config.toml
n_layer = 17
d_model = 448
n_head = 7
n_kv_head = 7
head_dim = 64
d_mlp = 1792
vocab_size = 8192
activation = "swiglu"
norm = "rmsnorm"
norm_place = "pre"
norm_eps = 1e-05
positions = "rope"
rope_base = 10300.0
rope_fraction = 1.0
qk_norm = false
attn_scale = 0.125
bias = "none"
tie_embeddings = false
parallel_block = false
init = "uniform"
init_std_qkv = 0.015
init_std_o = 0.0
init_std_up = 0.015
init_std_down = 0.0
optimizer = "cautious_adamw"
lr = 0.000531
beta1 = 0.95
beta2 = 0.98
weight_decay = 0.15
lr_head = 0.00483
grad_clip = 1.0
warmup_steps = 447
schedule = "wsd"
decay_fraction = 0.86
decay_shape = "linear"
final_lr_fraction = 0.0
batch_tokens = 65536
seq_len = 2048
doc_mask = false
train_tokens = 900600000
steps = 13743
dataset = "wikipedia_en"
MLP neurons of a small language model. Each row is named by its layer, matrix (gate and up: input weights) and neuron, and shows model dimensions 48-175. Each number is 128 + 32 x the weight over its row's rms, rounded and kept within 0 to 255. A neuron's up and down rows have the sign that makes its largest values positive.
Before each neuron's rows, "fires in" lists the words (lower case) most often at its 100 highest values on Wikipedia text that the model never trained on.

fires in: "18", "19"
L4.gate568 [153  79  99 139  88  92 148  46 121 170 125 118  55 201 172 119 179 148 101  75 171  85 135 113 141 147 189 177 162  96 110 159 128 126 174 105 103 122 101 136 155 141 128 138 152  89  75  42 128 136 140 149 156 159 107 128 119 121 170 134  70 181 153 132 154 119  91 177  93 129  90 101 124 114 101 116 143 108 170 127 113 149 139 168  88 151 130 136 152  93 136 149  93 147 128 140 177 144 125 101 161  96 125 105 128 117 170 134 176 117 192 154 104 136  88 126  95 136 110 127 209 121 158 120 126 195 122  73]
L4.up568 [165 119  91  83  66  88 125 101 156 123  93  92  92 212 168  96 189 145 144 118 149  66 103 104 179 133 138 128 182 114  66  88 110 190 133 133 148 158 137 115 125 183 152 168 144 122  84 122 146 152 168 139 146 139  89 149 131 117 121 118  33 132 123 207 168 130 112 164 103 155  79  79 138 151 102 156 139 108 154 148 108 122 117 189  95 171 129  92  85 106 126 186 109 120 112 110 143 151 135  82 147 126  93 167 127  66 126 111 192 153 158 138 129 186  61 150 155 183 110 139 172 135 166 141  95 160 164 100]

fires in: "however", "married", "death", "vs", "hometown", "home"
L4.gate934 [122  95 104  83 121 183  88 149 109  78 131 100 135 104  72 187 156  59 151 151 103 122 116 140 118  95 133  98 126 181 135  95 194  83  95  83 152 129  86 109  89  75 161 118 116 164 101 108 156 116 119 150  84 185 147  71 100  89 114 186 184 122 121 154 140 165  98 144 164 201 180 123 144 150 110 114  95  81 132 154 120  88 132  76 168 126 114 135 172 127 103 104  89  68 125  92 123 157 112 124 164 153 168 173 132 132  89 129 148 126 138 141 128 134 119 161 154 196 131  50 182 146 140 158 137 136 153 123]
L4.up934 [146 134 162 127 109  73 118 120 168 102 106 139 133 139 147 102  55 130  72  90 137 150 130 140 109 140 111  58 116 166 113 159  83 149 130 153  91 109 100 173 114  96  94 184 152 154  69  96  99  82 121 166 118  72 133  93 137  77 117  96  76 109 149 114 145 165 123 163 162 168 119 132 120 149  68 133 131 157 152 136 124 150  70 133 158  73 102  80  95 123 100 151  89 145 144 165 123  84 127 109 114 207  94 118 169  59 105 126 125 165 161 100  97 103 115 150 105 108  88 120 168 114 132 153 170 128 111 111]

fires in: "6", "0", "7", "3", "com", "5"
L4.gate1581 [135 175 130 204 103 156  48 129 119 123  79  78 141  59 204 106 186 122 115  97 151 179 107 171  97 102 156  67 122  82 154 108 122  90 131 105 125 112 101 154  96 125  71 141 166 198 118  84 159 124 113 146 164 133 129 117 108 135 110 163 125 179  97  94 188 150 104 149 142  94 111 117  98 117 174 136 141 135 173 137 122 116 130 156  97 124 126 162 192 125 141 144  98 157 135 135 161 165  85 113 104 137 149 148 136 121  83  91 145 118 162 159 138 104  68 148 155 137 188  69 136 150 130 108 129 106 127 140]
L4.up1581 [ 49 129 180 161  99 130 120 160 124 167 122 139 124 157 123 186  90 133 111 142 109 109 137  92  97 145  95 119  94  72 118 127  98 107 177 131 138  96 140 137 109  86 204 192 184 131 160 103  84 117 168 144 134 163 151 169 106 122  97 146  57 113  89 107  66 169 138 130 175 130 124 158 164 135 150 115 157 109 148 146 158  96 160  46 184 141 135 162 116 175 147 125 153 151 116 103 181 118 117 132 133 114  84 131  79 154 117 113 149 126 178 179 105 124 175 184 145 111 131  98  99 115 121  88 141 104 145  64]

fires in: "men", "king", "girl", "princess", "daughter"
L4.gate260 [118 137 187 163  88 182 129 116 139 141 111 134 143  98  94 117 110 225  97 143 125  87 133 110 141  43  86 116 156 182 115 147 110 122 108 141 192 171 118 128 169 145 166 104 146 113 152  76 167 114 125 177 119 124 201 126  94 136  26 112  81 160 114  97  91 106  66 115 119 150  78 157 116  97 138 113  71 179 168 132 104 165 166 104 136 145 159 138 107 172 178 124 141 153 103 116 146 157 117  79 111 143 136 114 126 143 114 128 143 175 157 135  50 181 143  81 128  88 135 152 119 138 146 131 165 155 102 179]
L4.up260 [150 107 142 187 203  97 148 143 143 162  75  57  98 132 124  88 111 128 164 163 149 106 150 104 128 133 126  99 155 156  44 126 122 193  67 117  89 135  66 152 146 126 150 127 159  95 132  83 117 161 156 140 117 115 121 141  70  99 118 144 100 189 153 144 156 128  97 109 115 109 102 141  39  59 151 142  93 153 145 145 115 103 162 140 139 143 117 168 106  71 130  68 142 163 146 154 118 137 139 165 133 132  94 110 173 130  90 107 148 168 111 121  57 124  74 136  98 132 106 106  99 116 164 133 145 107 145 146]

fires in: "cup", "award", "0", "championship", "awards"
L4.gate1062 [ 49 123  99 124 146 156 140 114 153 117  68  85 167  81 112  61 161 143 125 123  99  65 105 127 123  78 111 147 134 142  58  56 101  98  75 154 168  86 145  84  85 106 104 170 224  99 169  69 169 110 168 161 153 125 206 124 104 157  91  90 100 148 152 148  97 119 128 103 144 134 124 133 132 174 154 146 135  79  83 197 127 163 129 120 150 204 150 117 135 169  90 104 168  90 148 111 130 109 119 135  91 160 130 101 114  71  82 110 179 177 101 167 176 120 153 147 108 104 169 141 135  73  70 141  73 179 123 165]
L4.up1062 [120  86 114 129 161 118 170 160 120 126 121 106 118 140 126  94 115 118 125 148 143 136  98 125  87 148 169  81 109 125 131  84  75 115 108 156 119 110 174 114 107 150 158 139 172 124 148 125 158 125 116 175 119 108  71 173 113 106 135  77 127  95  77 143  84 132 142 174 100 100  94 158 111 130 151  83 140 164 182 157 177 108 166 130 178 135 116 112 129 130 103 104 184 159 118  78 131 174 110 152 140 146 122 145 110  96 132 169 139 120 110 147 150  74 131 100  75 126  56 202 141 185 146 158 171 186  87  95]

fires in: "18", "16", "17", "15", "11", "13"
L4.gate495 [160 152 116 197  95 151 168  97 116  86  67 131 182 152 137 128 137 119  67 148 137  91 134 132 147 125 102 143  83 103 164  84  64  89 187  70 174 114 177 147 139 145 139  97 114 122 122  67 144 197 145 152 138 111 114  73 102 110  82 118 130 255  97 142 186  79 146 155 110 127 111  98 133 172 153 143 143 143 105 122 143 155  80  48  92 153 128 144 134 137 138 132 115  86 109 179 148 106 113  63 149  80 134 143 136 180 103  55 146 158 135 131  86 182  96 107 123 151 127 138 165 151 115 161 126 154 107 164]
L4.up495 [110 139 110 178 182 108 142 158 132 141 146  96  97  72 131 142 119  95 167  98 159 141 153 123 110 163 115 174 140 131 134 123  63 115 125 143 120 107 167 105 138 100 112 156  44 101  67 157 155 121 152 135 117 115 148  96  90 143 136 145  75 132 126 115 105 110 177 132 139 160 162 126 116 177  86 153 171 141 118 130 159  92 185 140 101 134 161 150 158 159  94 111 130  74 194 101 109 188 125 123  95  98 187 137 144 142 114 143 157 178 200 136 139 106  90   2 109 126  98  81 133  92 162  50 131 127 168 122]

fires in: "8", "5", "7", "4", "9"
L7.gate187 [104  85 166 150 150 166 122  84 136 131 162 122 139 124 165 144 109 145 123 104 178 124 134  60  69  96 106  87  67 115  75 103  92 154 184 164 102 234 122 131 127 107 117 133 105 215  74 151 120 168 184 159 149 120 156 108 144  94 186 104  88 130 130 116  97 168 184 212 182  63 132  85 117 103 117 117 102 189 121 134 106  90 110 102 150 110  86 138 114 128 189 177 157 149  84 134 146 135  87  45 180 109 156 152 144  88 193 137 150 144 130 116 133 146 168 111 127 134  98 154 128 120 110 125 173 100 122  84]
L7.up187 [184 158  93 101 158  96  96  80 120  77 114 152 184 204 169 121 104 158  66 159 135 122 142 138 157  64 160 137 165 167 172 138  96 152 124 171 116 138  36 107 144 176 136 167 102 150 110 162 142 131 167 103 155 182 107 100  93 150 152 108 105 109  75 137 152 151 129 159 144 135 159  90 201 179  87 117 178 121 139 133 135  90 152 126 167 140  67 156 173 139 167 115 161 137 148 182 138 101 138 121 103 114 157 104 144 142 156 140 142 153 124  96 131  85 157 121  72  81 154 141  81 145  78 111 159 106 136 186]

fires in: "to", "6", "4", "5", "8", "2"
L8.gate1294 [125 132 168 168  50 192 120  64 166 147 157 134  81 142  90 121 181 140 124 126 117 110 130  91 112 100 116 123 119 119 116 157 140 139 126 149 117 151 129 159 139 124 161 192 165 113  60  82  84 202 113 175  87 149 130 112 120 146 152  77 124 118  97 152 127  97  96 105  98  89 120 130 108 160 204 102 179 172 128 151 105 130 190 157 173 119 113 119 101 153  97 113 139 136 126 105 108 105 150 165 123 122 139  87 149 144 135  61 102  99 124 110 176 149 136  99 126 149 127 126 158  94  55 109 205  71  83 162]
L8.up1294 [154 155 161 167 108 179 165 192 131 111 116  84 161 136 108 147  86 172  52 124 119 166  97 127  78 157 152 105 153 140 117 150 123 160  63 124  92 128  75 106  65  84 160 137  88 101 151 153  93 127 134 101 112 132 130 198 147  60 128 142 196 131 120  47  72  98 112 176 130 125 184 180 176 120 122  89 105 136 163 146 157 134  82 116 131 112 140  87 107 149 164 145 140 113 140 106  86 197 156 174 160 165 113 142 118 158 167  77  62 111 120 148 188 120 175 114 142 132 137 191 159 110 162 106 133 104 145 139]

fires in: "best", "guelb", "gone", "for", "wonders"
L7.gate953 [224 160 125  99 167 136  87 148 119 149 154 149 109 184 133 105 164 129 111 153 183 138 150 110 130 116 131 102 132 139 162  57 153 101 125 120  95 109 143 144 155 103  93 175 172 128 126 131 112 131  70 117 166 132  69 130 123 157 135  85  90 149 166 169 156 131  86 161 156 111 139 153 139 125 122 191 162 125 119 137 165 181 137 158 178 122 128 135 137 128 121 123 162 122 101 101 152 203  92  47 179 134 150  81  85 135 102 203 136 110 100 188  85 109 112  92 120 113 163 116 110 138 162 100 133 152  93 163]
L7.up953 [155 147 131 137  34  77 103 140 134 117 109 152 204 150 144 141 129 124 143 129 131 158 117  83 112 138 125 114  31 144 134 102  97 120 151 117 119 133 174  98 125  90  95 152 125  96 129 134 142 115 139 125 131 189 155 194 128 124 113 135 111 126 127 142 107 131  63 136 145  67  94 122  81 116 126 141 153 106 124 124 101 189 192 160 108 113  90 117 107 113 113 142 148 159 198 120 103 127  88 113 115 171 170 104 101  98 187 160 140  88  78 220 184 135 153  74 181 168 114 116 124 130 113 183 117 150 115 109]

fires in: "men", "women", "free", "all", "people"
L4.gate695 [ 84 147 108 139 138 117 167 146 156  92 193  71 148 167 105 129  95 160  68  97 123 159  62 138 122 131 120 121 142 139  94  92  76  69 153 176  91 124 150 129 156  86 104 158 150 148 125  88 109 113 154 165 181 180 164  68 127 131 120 138 154 127  81 143 117  70 103 143 133 107 155 121 155  99  75 170 121 218  98 141 144 105  93 159 101 137 187 119 136 150 110 154 117  99 107 159 120 124 100 104 126 153 136 129 100 162 165 110 128 103 104 159  97  93 110 131 149  89 145 168 136 139  84 141  86 107 150  94]
L4.up695 [149  98 143 119 117  85 187 116 162  99  83 120 155 127 186  88  97 142 117 117 132 108  70 158 114 136 108 154 148  99  91 140  88  96  65 157  91 106 133 134 200 118 161  63 135 125 123  67 103 103  94 123 125  92  77  93 122 133 122 102  66 153 149 160 147 109 150 173 148 107  94  63 166  77 150 153 120 185 169 121 152 126  94 244  72 173  63 116  79 143 105 167 118 164 126 124 110  99 102 122 131 124 122 127 127  68 104 190 178 143 108 121 190 129  97  96 121 113 157 140  96 122  83 111 135 153  76 155]

fires in: "work", "living", "being", "play", "working", "playing"
L4.gate318 [ 40  84 113  73 131 155 170 172 167 139 128 122 141 111 107 120 133 103  65 171 129  57 106 153  90 179 128  88 116 119 101 201 123  45 172  82  70  96  96 146 125 154 124 100  95 135 114 165 118  95 113 127 128 162 102 163 115 163 145 105 151  85 130 175 105 175 142 157 192 106 123 132 198 113 111 116 140 140 100 132 143 125  82 114  99  98 189 108 173 211 170 155  81 115 127  99 102 146 107 139 169  89 149 127  69 107 171 122 132  86 141 125 135 139 128 146 114 130 129  99 187 197 120 149 118 106 123 142]
L4.up318 [141 110 150  96 133 141 134 134  91 160  97 134 129 164 147  97  94  81  85  93 131 132 156 145  88 147 134  85  84 170 125 127 145 110  66 112  85 136  92 144 112 181 123 132 141 110  74 112 144 150 169 181 120 138 155  99  80 115 143  76 122 122 130 209 164  79 122 119  81  82 136 152 165 137 104 156 116 143  52 106  80  87  87 119  58 106 114 135 123 107 124 146 142 130 110 138 160  74 126 205 113 159  79 188 153  88 135 110 149 159 128  96 140  77 136  39  69  83 128 134 103 155 178 161 187  98 129 172]

fires in: "three", "four", "five", "six", "up", "eight"
L4.gate235 [165 136 144 113 131 130  97 124 110  83 105 145 117 115 136 162  96 152  77 156 128  86 118 111 132 100 160 100  87  91 120  86  52  78 206 103 165 101 140 140  96  72 134  59 137 129 179 120  83 116 118 147 132  97 140  76 136  92 113 152 151  97 133 130 164 139 175 118 130 119 104 102 110 146 165  88  90 110 129  91 140 105 133  54 115 110 179  96 183  87 155 222 142  66 126 147 126 164 132  95  93  82 155  74  80 147  86 138 147 137 106 164 116 146 175  88 113 146 143 127 144 185 117 168 156 113 135 133]
L4.up235 [121 105 139 115 130 118 185 163 104 110  80 119 114 183 122 131 114 140 140 120 152 129 102 107  84 131 104 152 129 191  83 147 103 145 104 124 120 107 169 178 130 145 147 117 129  85 140 133 168 143 159 154 137  51 162 141 144 148 196 134 106 130 113 151 146 156 130 183  82 121 108 148 102 162 102 186 120 118  88 132 176 132 168 153 151  87  96  88 132 169 178 126 151 111 149 125 111 137 175 133  88  82  96 132 153 107 125 103 155 183 126  85 163 110 138  90 159 109 117 128 134 180 166 145 163 146 156 118]

fires in: "0", "8", "3", "together", "4"
L4.gate1717 [150 169 103 181 140 197 156  94 166 160 156 111 150 164 126 139  85 129 101  94 105  91 100 156 100 127 118  87 151  35 164  89 141 130  99  94 162 100 100  99 139 105 137 133 158 196 152 138 115 101 109 122 132 190 175 158  65 194  97 131 123 179  99 128 126  75 162 112 131  75  99 128 100 156 121 125 160 101  57 129  81  72 164 145 131 163 170 171 133 163 121 136 137 174 111 100  81 120 135 100 100 129 155  94 102 118 117 115  63 117 151  96 118 129 169 156 134 130  87 141 133 147 153 163 123 101 117  86]
L4.up1717 [110  89  88 127 128 166 132 125 206 105 136 187 110  89 140 139 131  75 132 105 162 165  71 165 119  72 138 149 126 123 159 149 162 191  77 116 152  79  87 134  90  96 143 139 136 186 156 118 161 151 135 137 132 122 122 111 105 125 119 150 143  95 157 164 118 157 114 125 137 135 119 110 132  83 131 139 138 151  69 121 141 145  96 117 171 114 132 140 144 151  87 188 122  82 156 106 147 109 145 104 120 127 154 152 132 157 146 134 117 192 162 143  86 167 127 135 195 197 128 122  97  97  83 100  90 133 138 189]